config.yaml
d_mlp: 640
positions: "rope"
init_std_up: 0.0374
beta1: 0.9
beta2: 0.98
warmup_steps: 284
schedule: "wsd"
train_tokens: 102800000
MLP neurons of a small language model. Each row is named by its layer, matrix (gate and up: input weights) and neuron, and shows model dimensions 32-159. Each number is 128 + 32 x the weight over its row's rms, rounded and kept within 0 to 255. Numbers have three digits each. A neuron's up and down rows have the sign that makes its largest values positive.
A block is one neuron, or neurons of one layer that tend to fire together. After each block is what it responds to, as a language model described it from the Wikipedia text at the highest values.

L11.gate241:107132128157163072137107172057127095133146138145113107155140087127124110107113059080098139124126124124108109068165077130099182150133119135105207148133105149139133103227079151175114133124140142155162183111130162142109142178118104169146072165162077112147159107087105160050140156086144164101114098138129104123104112142068135069111123129207128059148094106101116130160130083123094082110146
L11.up241:128147161155143138135105191012139133159081138160106068172136075100133121133115122092147110150147169126066124157137105102106178147137110152145161154075148130149117151144107196199135174102094141154133173133154111107121122133142125175106120176162118175148169140131069128069175186166140208168158105149140161097123168139059116060114129151133104125095163144071158138139134081112157135098112
Table cell starts

L5.gate83:082166102147122105181121123104173139116093111127123083099126129132136107127152113025206157136164099188103153127083119168152145157148127194140161142183176168182144181176145194132132060115084102073127174110149209084105104085116144143167148112122139070132109122095135111086097097144168131150106164100118138135149096114110118088132058108132110149057125143168105079175159078122147129129151
L5.up83:135064120136136192128183164131115075132099142119149115102082139160117127199154133159201089094139144117054162154126161137121157162080103181116149096088144135089111154112105155190157162109137097141148146159111149070144190101156142102142097156071131134126161187151098053059119125146128157126171080159140134148125106148074080139111153105128107139088113132099110096118071153121187101109100
L5.gate138:102105141116198068247149164114133162090140164142106105148112126108081116168135085121118149098123103137117197101143128154137110194150131124104184146147132122155128130151131107200106117116178139167102121142133086112134125122175166167150157126088113172124135112144184194088127137129176133111145107173078174120140094184087154093157128163111145116165101204166179096106127089148197095105118
L5.up138:131145152148109057134104128125132165144142153141092103149176106118089127069137152142106140159091174140133147158167148070151160208075151041137141121123122087195169169154142155112117180145136112069134214098133145144083116149128169124131085092143104127078119103097103107169149133127185134171170128151101157054135148122081100099112167138145093179096130159122153155071069093137157123141105
L5.gate181:062072146139144134161108124131142105129137135188074197125122075097105131142187122110153142161128093101058093160123167112166117164142114118194159174141150200144148079173093139174144147125165145111142063115108103087118134175145155160150117095208115102076127154128164088110119140163135151129189157171108117119109153115129140093173122142146119113194158154114173114132137094098137113131160
L5.up181:098123116121155115133124171140175149106080165152098110115106088160188139070126183074127157126125178093150077152140150189118138124096131086119133198130159118085153123132127131113097144115153107124118104172116115136104125151174165132160152148159122178139131143169112102184116120127165143158151123178142152154056140121115136051092124111039135089112156128137203164117111129088142109135135
L5.gate207:122106145086114124149147111204175136129159163029136139116129120105178076141094109108098172138121116136167111135158116094116120161153193139206167094129119109131098110151096146125113103060118176085094137112116146100101130126132143137123161104117108115149140140115146086091096155135125102093104173122148100196111148110132169120125139119119071064110188092109055124191076105074129111179169
L5.up207:149141146119097180131119130159176171153160129079090186107113129136151147181127090074109161102119109170145135105128171055159124089143117090168147092124172163161122139126109162097147131049096212085093147144121120067113098119128160107102176122095115111179120113139152143106077136124125088105128156115103123182138137140120163094082138142064071101124213112068124154149108119101093138130169
L5.gate215:079142144161150124103118190104149095134125127101112110126116062085155128115165140147173106128127128124112125152168155144121147150097140140139096100167171147146122174137138105129065110078230119153164147174144138083119101102095121152082080108127156147071109130169174082160112127127134143126163153203111160093174129109059148126146117104140127102117129109094153137074129115036148094151109
L5.up215:102094183108129154082163156094084123207159129115161141076152125131130079153133185145160133140171136112136152164139190166122127190138172108177128100128129154146159102086142155171077122162133144123158130112141115134126131197141099147093158107149119147167161115101155062137168179162112162161147136128119119116136114117120083119099163116095108067154172184127151117158179123113089124155130
L5.gate371:141123152155137121131146090120188078113124153116130107108180171117173126118116118091078126150129127117084150075144189167119079181105126150115121119128096125120159112156117143152120141108055096162146148150088180086095101169198056135065190145085092130102182125124153148105118133156090129149151084096143072095197071162061114128110117124137122108147067086130136128078117159181118089101118
L5.up371:074110122092143146077185212070144135168142157128158200138136029118108086119149120105145101172140116117160069143157130133139114146190130119175135140162192124146165133160098099129114169099138144138156169131114044139107123100122140120132107198111073139061129133116131125152104108155122155146094135117150162134096082134153132127097108138125121155153109178076175182118104099133103140172142
L5.gate442:088145153126132145115116142131139131173109177108156162146124156119140095133187169152134172117183135170100136110123129154149115166161177096159122200190189101160133103190103088155107128114090159150135123164185138095120119191149121165154145153073081161146152112162125158149160126121094097129201160170133077157082104143106125119171135123129027054083119153139121100154154130092183105151097
L5.up442:073109147138149121192121139099197078096142139097101148136192155153105161128116097093172083106150091177192150160132153146112151169095104060118167163079159118113118145154100132155099163123148131119127126175127171170072114163167157114132136164118114135160159232112089129106120171098126144161130173125142159146170099194129116173171121111085131150121117144130160137111128137137153073132093
L5.gate456:181099112123147157151178082098123080174105157161117138115099189145127099143108156099119116103188144126122152094182093129134092143168108125149113099111128085132147127161172131127144139138046148123152146159138167088116075135192123151114192177129145125147174146179135149150170172100106132125171219168125076105102209152120107155174151138141129108126143180131182120189122118095153100115135
L5.up456:119073129157139141164116148107124113102139164109038116149161134145123146084114135160137063107117124131119099173144134115105125161073090064101161144093131151126121132149116097160093233139118096177114134120153117119093095109131142141093105124136129182132198180190098106106131129122090159164115189170078144138120096155144080091178165055080133121104162084095204141088122119098154111112066
Table pipes and split words

L11.gate299:103164200155135064146166119138061122147149125181141140140137086085128096101150106143121162136133142161117104072155170100189086129136130157129125139106084123159152138212127096171158156097095076124083179120125125118150161125139150144112079124120153113113146133097125213095161060082114146097102107125148117165111095197133176117160154055123132085083147127131142086141119132132120040107089
L11.up299:099082153168168107164156117101085125175130130128173157106159090103126051108133105141077186130147132166129132115121141113131115120186115188121110083152070136193111149181114131146132133133064084082148139164062127182141156081129112167077078103104164072091174155138086154066179149120138112130089081186190149143142095144122146128157185100130140128096115160151169091084118150079142083100050
Leading digit of numbers

L2.gate45:113132123137124165150189133099132137129166072154106063124155117106133123143053102098166090128133141156109193098114105186111159138167135157144099136117133173106094164108126112183166125107204128082116137112119120111164193164141166189153088130075200193092110125116114111107122098165142163146160128099134131103181142137119119094093148070096146176131173191156174112053173099167106054092109
L2.up45:088165157152146167149115121069159148090129070143130107141144126107070144089134115094153094122133141219119194079177111113148092130102097113129138133144160149186169144155076120127111134022128150121165142169107118107063115162101161143146108136157111120065179136088114138144103112136185100086109169122152190093155106180137109167127138159093118128140090154074151109083127053066158120055105
L2.gate146:110143110142107134180138116123160153109159087148093137133130146111134116065115115131154177091170159121150139093201165158165128134103110105167178161094127126122073104204168131121128131150165020114083152154124152113103189175183165163113154134136105177087101179114117168148135109175127068107150120162121144110145107185119140107037112119106121127111149136096129091074192086152132153112084
L2.up146:167157122141114163162180172093102157100141124159148086201051114133129169099160157143136192134081129143157081104101122096116135117108128110140096177106160144102123137081098139161101116042151142130095099119119125146153115188175120106128136120115170136129077091106178152063187107077147123204134154169117094111044138105077123131135048103126172102099149110108120097151162162112133072115072
L2.gate246:095149145181136090178160133082149149076087121141092147084126146156134090097142130122111097131174194138072207111159122148160134151111114130086129120107125169152123132198167117171138129115153141129138148141198162043185110124154104167128112174134169121095170089123128094153138113173121111037161129125064130092184112200098120056096089120152110106121110178113139122081145116090143134114151
L2.up246:163114139125168099136088093132149162150138122186105139115148168147143134102139137132153129058137175147152161127144178132146076117144143152143115132118096153110085105126117140175197122114101088089090083159140138125160105153132135141090149132119176116124100149109086156164173137097168075134196130178114128142119123179069051148139119124113161143105156134116134100092196076086120162156082
L2.gate252:097122124134132179107096128093156140138170133122115126097108153137109148076047111125156101149169112129136129119174078118196113113091158164137123141130122131113139092116082127165134143134122154100042109168193140133151111098091187160201116138087148109090142148133135083123101132094198123084134141153176148111102091157142092127157080110124090182169110132147150094122146100098114096171102
L2.up252:106108172113188110161134119099109104139166071130144177134163159114169125154170078112115143061164131106113187103150112217122103137177133150097088105088142134169075152142073104148150115156138129118105143167118123039111145134156101130095185181138161072147141111112102115095148119134147119116172131152108125099200152203122136143130142124122116127081150189107123103129153100138177146088171
L2.gate320:086168123118116097121148130170185119078113061140151150088124148117105149073081159153098148145120163141145150098165078095155133119094088132151141087157093123126074078211107169101124105078094116145092123160120139115110136130140085166114166112138132169079187140143113100192120118150164094050152103145116145130128120145144041086149057098087135138113094172136152114135084106082092119112138
L2.up320:068051142168115146140174095136091142140086122162105109124113147176133156086116119101121129078209159124166185127169120110088093112101129091124137107099052117123130065136127100158118108078165177120142109154164103079118097175154132166178099146131105152128132117198137143071123131159120113112217166151083089087122137202050161134130139144112155097096105133123128138129138105077092076126134
L2.gate397:116172132170106096106119136160097156124142140132089146062147141147225126116130133109079126127129163130170123100156097124154144142141108125145092093154148100131145061162144092159131092128158099146133160152157172134142109097156106127090111176102147069190162074202062106102099072101092195110126149090105105149114094130096174085117140105147086143110136142136153129120140151048158160181155
L2.up397:117180125167154141138165121137108111124100150083122107149119184120141103153109125150155154061190175120140178154051126144147222165170172112183115115074159134137129156161093107133148087146151116123134114155126137113231157145113131102166140152167152103174146140140063137091173091127126150128198171129107123124153070197038126163162068146123109130101146160140095148089169159143158098097130
L2.gate431:159159165177127099109184173143122104182091081158114120154102133129139128149139157090150128167167069182136158087171107182115130100140141097096092149088194126116111160172106169180121054080162153131112125153120167119178169078147098123103153142066086146173135105111095084091169095100127116140136109146163145101190117178066083096119135103134205159102137123096151088104142136134151149116101
L2.up431:138151144109128131118130107130141183070193141137119095130069084084106136042117148151162149133160154127140177117151156159172134163136134119174138147095224116133139163166114177150101205108163128084128095136178118118114118138095119188113132177119145093164123139119065186120092122120124153128121132113061191073130119172098038146109156147138103159103213189103101109112123147173084100121118
L2.gate499:086135147193164081167143102137193150119134107103125160150160152105121115096117160125185141063131153140162141122146130103162085089219148150124149118087157168113083125136104160155133077135144109132103131159167166132144121142091104170135155118133160175105166142151096162113177172102131056130168068162090129087139093220102077083127122116118160155109135201171142115088114086087129135184071
L2.up499:127121116118133091157144128137139134100146077145089111131129080133139103086137110131159058103132176112101169056133164187142131146079100125082148086112127138168137143210139094177152125143172140126139159140179105054144142126146125157114115155114173115104127121176156165170128086144102127097161118121033114036141152148107105093086142122124086111113067169126141112065133104087153156101171
Table cell separators

L11.gate369:090118160103089151116143068085129060165193185066144177156113123069107100118094099117138118135105121120088117125174177099185142132103180149169132140095101163119089125143181096092132162124121111153154155136095169164073155129123186174075154123097114140097104163172098175149147136197129109132057093123111138140132143140178183126144108103102143101156191145144118181071147136106120121124119
L11.up369:100073142121132093146102098086083118073069158147155124090082127124145096211159093138141162110119115122105099146068112157156076092107168094177159118140069065106112131163143113149161154154136125124121070104104132086145136130111157109192103130139110155159166079102186128082151096142134081133120117108144124099123122123097126146217140107145193125158141149135168118116141205120146135107175
Mid-word subword fragments

L2.gate2:130120157159147143211105089111122132134128097157099133185128180141184141114122141175106161125113108108109187163067122066094119158132146087136181114091120123116089092182136156128129159061158174122159101131155099054124154185150165174182140069166107171156145172128110124102115203180136161137197152161083151079121120106102078152105133115112105096115127200113163120125124111132124105110134
L2.up2:126114131115113187162095069134129137075166130107093139134084156182127176100099104108114066114102098126144120121164146137142107125085088125096107122185169193116186147178136173160096180172153109136174144140167101141085126149090128141129073080166153205172160139105119170117100148067107128161138141156045145119145103133144188109084119119102105069109100086109196116159124112144147172163085
L2.gate66:085108152116142172242138075125151122116196126123134136131053117152160131169142125153113133096156093143158126115124144089121116191098127089155201143173140131143103146189123168128167158119107148157142106127152113108143151150162156141135187128163151133109120194098118183165124119097182122147097187159137129140117200088159128114098084112124171070140112137140191119129131089076123145136116
L2.up66:092103117143150139160193036073108168167109143122115128101017108176137090083110117109132127089155115111177116131153153159094144166114125138106140157166114139109135131164150157175123089062137093165143158080123096125166135137120155150180117099142136149144159080167115132064144118157112097131159124116049115114132141109123116079052076122153152103088183122158174113116138112176168183137061
L2.gate113:105111145106119178144054096097173139097119131087176104160045128113098149125139138149134135140058103126145116117143170141185122109096166075144177169104052153076144141150147127110147141117130108147134130128105098111111142174127147149087099113193118202067152128157125144135133139123119076124074176128162167131137120117144210175072120159149106104144114137137185116109210123161115052152078
L2.up113:079125107106085163179156082098165125116123119139116109148073045117199144127099136144165117105102082156167148104135126192113158157113148072105146154169111120111115114155211112174126149135157154123087149113131160109230149181137171173140123104146127182143125076133118131113195157112157191118140182124141133120085118161143164139104070127136129109124119138147134120131145163135127092161094
L2.gate153:076071117134087055129110135115153111140118121103166086197117145089140092104069136151139179198093098117113138145134151118149115140123148119172175140179137125089031176133101108160128117145142149084067123091141143136126135140128114189108124101121110173060117122132174169119179135122109099148088109121131107117022075097138189121108108133168137071163147167148172094082179138163113090122097
L2.up153:159161115122141148179149136128117113126127136166098076156148136188126130116086136143090179115160149071119128147051117181109153108180150111147069176132114161079111167120199090178142122072148222145101133090112145131184163119129163125110126136066207141087079079116119153106134137154103214138142137086172161086116155183101138097071082149105146135130194124107169082121142154151145101101161
L2.gate319:131129143086094141185096152149124123097182185178123142130138156110166122077118141182131182160076114145106177086182102096179106213021134104161153156144126110105106142178170131172123138116127124133092082133176093064152134139123126128103149154119135102136156170160148156114128133127113144171092117175081134085087120134115126092114131128133086108170168183148163113167121124157163168110125
L2.up319:124126124097093119205161069117144118160087109168129086167081105174156178061144140168118126109103197122157134112074154088106185128089164089106095126163176132108163149129155067164106128159167180101148148129126136154145152188118131130067112131135131159106066092094161138092146145046112114137110126166054124083113132116126119108078168201119082122123151110111102120128165155115119117161074
L2.gate429:085060124124110153212119064131144137149212120142111140121132184093129161098090136151156126132137137106161135118122121068129110121116150107200166103164103116102111157176163135126114182067124120099123121131148106148122143175128167185138096116172163133067071081145124130124156185125146131139204167149089178147078136117125169091122099128138122105115126160119187112148140088120171125122133
L2.up429:117128129159149120078110159095127157197126096120151139149071098175105119185141121105147075128152151138176136125147131063106136091121100144067152124139121158103127167119165123136134145195100127140147169143116091131138158098145225112136090105166084135181110145105162131082095165141153152097057152108134088161075121107158109148138119123133170063135167133150183118067087102146173137072101
L2.gate462:147164111174122136130116056126109123107113119155143111140104103118117117069080153115156149177073101170202075123147094091141132154067174080195180171148118102119080144190115109102139108162127087108119095126138156115090180121137161140123179135131098161134144095203085128171150133082147164115101146151085202148166120115144216131079106052126055123146150136125152139123190093124121151152121
L2.up462:172123129139088122134156152158109139162165185164150172108118085162153093145174122101133171138128106152211073077148127175150132087145139138069097170166210088162155119137168147140132131089097154091162149083112135142162126123198147117137082149133111207172118130152122121149167119055123178114095127115145134165064128119097184131107100139098142096124158121107160178143121104111139127116106
L2.gate507:160134118117105136165108000120117136143003175111158123164099125128151108107118131136101119162101087166139148152128178067110089170167129124151139129171057105113118145104098062137162131167113154141148113118100103104118117127168163133134124118117136112131141141131092126149154091093133127132189168125121124172062171160125105110130151164131166117126184135098144130137138112113169081141106
L2.up507:124109139193119146101101138155149153133012109149137124128155220099100124139158116130132167138159100126176084130144112106148105109160159153118144137102071117123178060092165123097143022118131122130100136116113111127145110120127143135081125138120101161110165117096156140145118114115164062114181118089133159139099130121077201145158101026117127141163103135143176094081135131151131116102119
Word after an article

L5.gate0:113106116153159118128147114165179122123127185137097135161124092041135126092113122173144150169152116049202108156157167150137093180102137101163115138129173127088175064169105078118114205139076128127134145150098137137094153158142112219088147117123080214107163126131147099158155164156152099130135095133137138135149163129121082101052150076091150116144160134113179119135128109130114068102102
L5.up0:065086116127157092101089170152136098160144087103130133148162137091161103088100097153110192143149154113158121165136146102116114102090137097179100176104155102188118069156118092098175094085054128102128077078153111134146120134069066148102162152083119067137186130159079140179115164172123136105134138078120134110149062144182116093148076088130106152115116103078143136146199076165100109132169
L5.gate136:074179172159102142142103157098174129167118167065127089132121109144161128121059120140194172108133096112140176179156131143189061119191174118191108156149138114154152170108085102071175125068110109115118149132153118143177157147106102170101146112186128173084141190143090185158146128168128093107148101116181163118120124153122102170148100139113101151174165147096106138114150119104089147150159
L5.up136:153137102077123130110180131187077135157086107140090151065153130179122139100167141133111111141072174131206074093165129184144164116095153131101121110167129060152154117147093143137089112080119180143185116084102108095136107081124137100173100101142168103136093073112150124135080086086161125163127063151123127135138143090125095124138107147145067091131130102138061080149116176083160145135142
L5.gate140:107106133106119152137151146140149107124185208113105144176135042121066161088065096134119107103156131109166043107134141100166138122061149133117155140156107112148131092130171086141138138121131133137108105181079113175122155115153150152099138149087139167037183158217178156140159116121135154130123130154138117077129094128108175122082165161092069136129133135126117158141159134084111096136134
L5.up140:137181171117125104158121111105135130122074120102141146125128069101183124177137133112059153118235104106139119165149102121136175128112187170076105191169169082151153160155173120119164150112063166146142190099168089135172094099159102121138125116185053132116164140160148160144118163180078055069185154141127086126110154146141087125076170149098149140137156110098134131143156105148182109102141
L5.gate264:074139185115079113124082162150186180107139091125167166194092128077164092157114141152110108147113117191153147107142111097157082130111193143143116069112166098129148076112066116125110142094141116137169122105134074095080128103127083156142142100196062143126162131130039135130151174116143079109125127110075165132146084148138100139110159124178169105098083147111093120094156088135115102122062
L5.up264:090151137150119135100135133158138185131102090111152118137120184117131127172087144104126118109141143145192130109062129133122149104097157093114105155086088120142153116133146106126087141069126121075209148142113086132114074105050056111169181132162094127176146130083115106164130086061101091151138158095104143119154098122151178149149146157137171126121094055108101185123169150147069142124066
L5.gate271:051147145146083079075116149151165135088130134063171138092052198107121127081095162145103137165114111128175093161128134112145081129163125119130164156145156111159145092176137141135155106066149125087039133129213117092158120105182163129145143132135130174117145138150158135135165185123173138141088164168126112163113098050168140074094170145117106108168160133154154129100091101126126143171110
L5.up271:063115119101145143132119136125116181186175128158083116087084156099185109178115154174144171098117077149139134147118166114121126099141143134068234135098119121157112136150092095089080112150120149152118098098097117131167146109084101165183123150098158103122113141183152115115152147111108081151182153110061112121148148167076134116081129118159145112132151154176149132111115152100116180130147
L5.gate330:161101165156099099153124169144161119122114162083080171149123147083168171121117144121128128096184113080159061190142147102166161106124143133133185152123179135113139154132112109174110160094091083162107125159184084152081152151165101166108117149158079191103154153141106147146110132120153155156160129171128096135137173116099084106107187092071094112119142128096155151168133096026092069185147
L5.up330:131174105067071135076203112088149122059132155174089150123110165149150118105112149191112081113133144063067080169131188161164091103144115119104149126153126111097142168088087187148140164152107125142138098130168149108125140106074093142180112144136101153098142158156232120178099111122123119106137109121128130116087167120133091105162171129149143141090137077142133145120068106050182146112118
L5.gate372:069119169085112113182134135176144147089161116087113097168114124163173118145077142154119171143103119205187097106101136101138139134099129100156157108106059135078153121130149130132101126100147156189114092160152062127219156105153165116085097141096110139079156148095102139119186126117135095128148142143091151096047134044160135149079056151081126139139113157137107136141170104073155115190065
L5.up372:071172155125129148170065072106179134096101109120116162126132175136154145146140138073172132110152063128176098146163171101147114069122134133077133207164148176125089090174148078101152121135172160119099158130153105141161054107130129156185165184108097134118120126155127153142075198129123077127166109126079109156168135158122170145139158112149117133132183135179143133141186134115139131162144
L5.gate426:112122171149100117128145079154196165137138173092102141135122103075143119091118161164170148143133098101138098142124134115202091114097133074107180118139180098133164064181102105160170151059114155155110112111149074126112093173105116188165137130192079168090228140157149106138161178147129119144155122110119055147132116103139105106112158125118100083150133142079179110065140095051152084105138
L5.up426:119164158140094166158106142144178146045090117089167088108127135149151151149085138088147144150102082104158081110119119130147095137096111115092157145114112076104120156137157120140121092131079143162048152121141092141158142072121102157108105179173109143133073139147111170105145128087128114213124142176215153085111123103156180140142136175162103172134157116136154154140196106064144109168119
Split-word fragments, esp. "ring"

L2.gate82:116172169171155082182143136117122134094106113147084166154129118159138085119098181150133112109192188095143148104135144180102163128191098142135136134133157172147030134210141137142143088157166117124136124140141137074176152173088137164110131163152124107191160154189096144162134107130122145103191144127076131123144091170053109091142123092151110132090119222151121122082155107124126149124110
L2.up82:130160145188123128101134164141092144155147148143113150190151145145131103079148151115134145117148124161162163110155156113140190212126158127158131056062154136142145177160134124184143107132180107090148167164155162148134132118168098110083169140094139069119132110122053163104131122096147219119109100124107140103153113176105118143139121116100107124114124146118095123068127109060130099151118
L2.gate196:081119108109141129190088090158122139060170087120131140180090087150136131126122113162122189139122128143141143116082125089115157204162139095138196105139128096096101127154116188150148107136100126153114103128123111075139120185054151145113166127174164132084145140082123148132151132142132031090221123137113172115093150104136079105101174116141122100165136168135161099127174102115126046146109
L2.up196:120151101143136132156166054090106150143147136182123137150101106147159135057147131122088123123089101095152075114151158163126143081099137122134161112154034153102156057181140182107101156159127110097185139119137101139130129130118166169179135143147143185082128104169118167117128087115152148118124169138097094120120141172181117120107016181120135092102108143134151109155171119141123145146094
L2.gate358:148134126107099094136209076084145154126193086138108089118096178127129111102019107123145130095103132132070136125150161137086095109156109125129103123201150130120142140116149129149125164077165135134086132111129100130158083161094127146118113130107108192070121108120199099075149106212145068175106146126092152135129119172088147092083103135119153108173139108118123138120131097121154106145120
L2.up358:116090142121150092097136150108119133112095091115148094165113064116132112169128092130156137116176117150118212154066137114132164132087160173144131131144089111092157081120187162102091121084129076147091109140094082103139120115090127132146097112172099106154149147075124119106111134055136161118108125117044131172073091097073198083124037104175060120116103125185146146136154110131108121116100
L2.gate405:116181183124145066097143096153147149143135158150135107161117140109164118131136155095181131140142149164139141142106147148174160181128098154154201137131146151112079106165083151157110076125168137059086191153148197142187160123148093203050164117099172104148149114159035150111127087120126136125146129115144139160132078176117151129122102132114090071111121136190115057122159132121158122141111
L2.up405:124166138145181084149167107163122146153094151166093156154089132147122116084131159125161102096143178146106149135108117132167147116150126117158150092136128184148105129153122181111117093151149139058123202180142178089166131171121090178127171081134169095146148090107117114151109088160129094143133138112057129149175100199133121076086115186047060095108135204165112138068127162112184131054159
L2.gate407:119140136139145115164108095086160146137111186129136138119138112115088156093080153132173161078143152132122173116101066157154098094212160112151121177108158134115081112171137103140130102086156073132086124167102151121121138184112125156126148150109178175128190134093084162216147142108137082057214127151119191108137104190136114109152113142100192151124100183108160148093137100083081113134108
L2.up407:118158116137125164156136181105157139072104054127115149058146064131131138153056095125145100135147147149149164106159119146136080132121089141151090113110153121147167167104053109185173153095113150100084134172150120092134088156099122141116057179098154103088143123113156120156097083194115120149129134115158101080158150133112077107144145077120114133101092136119122126107104054136123138066179
L2.gate513:151160116088107152097135096043144103105177114152206080128120146120108120128095106112195081125148090180172160086134155175170115124120141189143134170154095150100089180105114130127117169133141111085084142123103121195144162104077146118091147106134135141087111152085167155089187137097164126174141112114154222153111154144127130162087119170144157087126144070114114149163204117164149125156091
L2.up513:133142091086149135148155146106087134148168111119126073083177077174148136177085114160141166194068132105087139101096147179102118089149134126075136162137126120105092115069108132153133137187121099111057157122131118125191063105155149162171142114089174130116118114118197046110189119139118134101084090157162118157117143172211129155132100101159151101207128097142133157144105105118159184123144
L2.gate527:152099146123138126191162135137166138128153118161113161128138084153180060076104093118141124115136129126097138131134143140087092161180121195105111118133118080157168149138132142234106149090107129135156145134155140069138145164170131136114052137119124088169172125098110157114093078131130159106132095123116104085112128204093143079128098155159126104168096178113137128160136079093161185087136
L2.up527:163083140125146157156142124138120124125132161163143099126154132139128122101082124165140090115196104085078134116135148148098097132110112175106058170125111072119154192114118160144130155154061112135114155085150097104179152189146159120128119109143154081062096152086093136154129080111152119151147133170071148114125121163106172104121119218086115142186138119140098099148201094150196121058181
L2.gate537:165143114153175115088136123185114103134000097146141161139110109162119145134155131121132097149034079104111115128136109142146151140162142146166155099055156125136149156121120152114134088142129117117143143131112149121140101120128074119094117140136127101121114139101062167155128147147105137097155101142095177122154152115099146146154249136162156164073133138122124118143075141166103138085134
L2.up537:126111096127155116129133224184153135151125059165126145140127107149078124093078134075071113150146171111103158124121095103144145218151106099083083129115177175133121127090079096124156148102097170192124109132123119140142126110099117103079120135126177038090135113106130150118157099076134058142150105119154063127148116096125143081097136071130133132115028144120129112137146112157092181131097
Zero cells in tables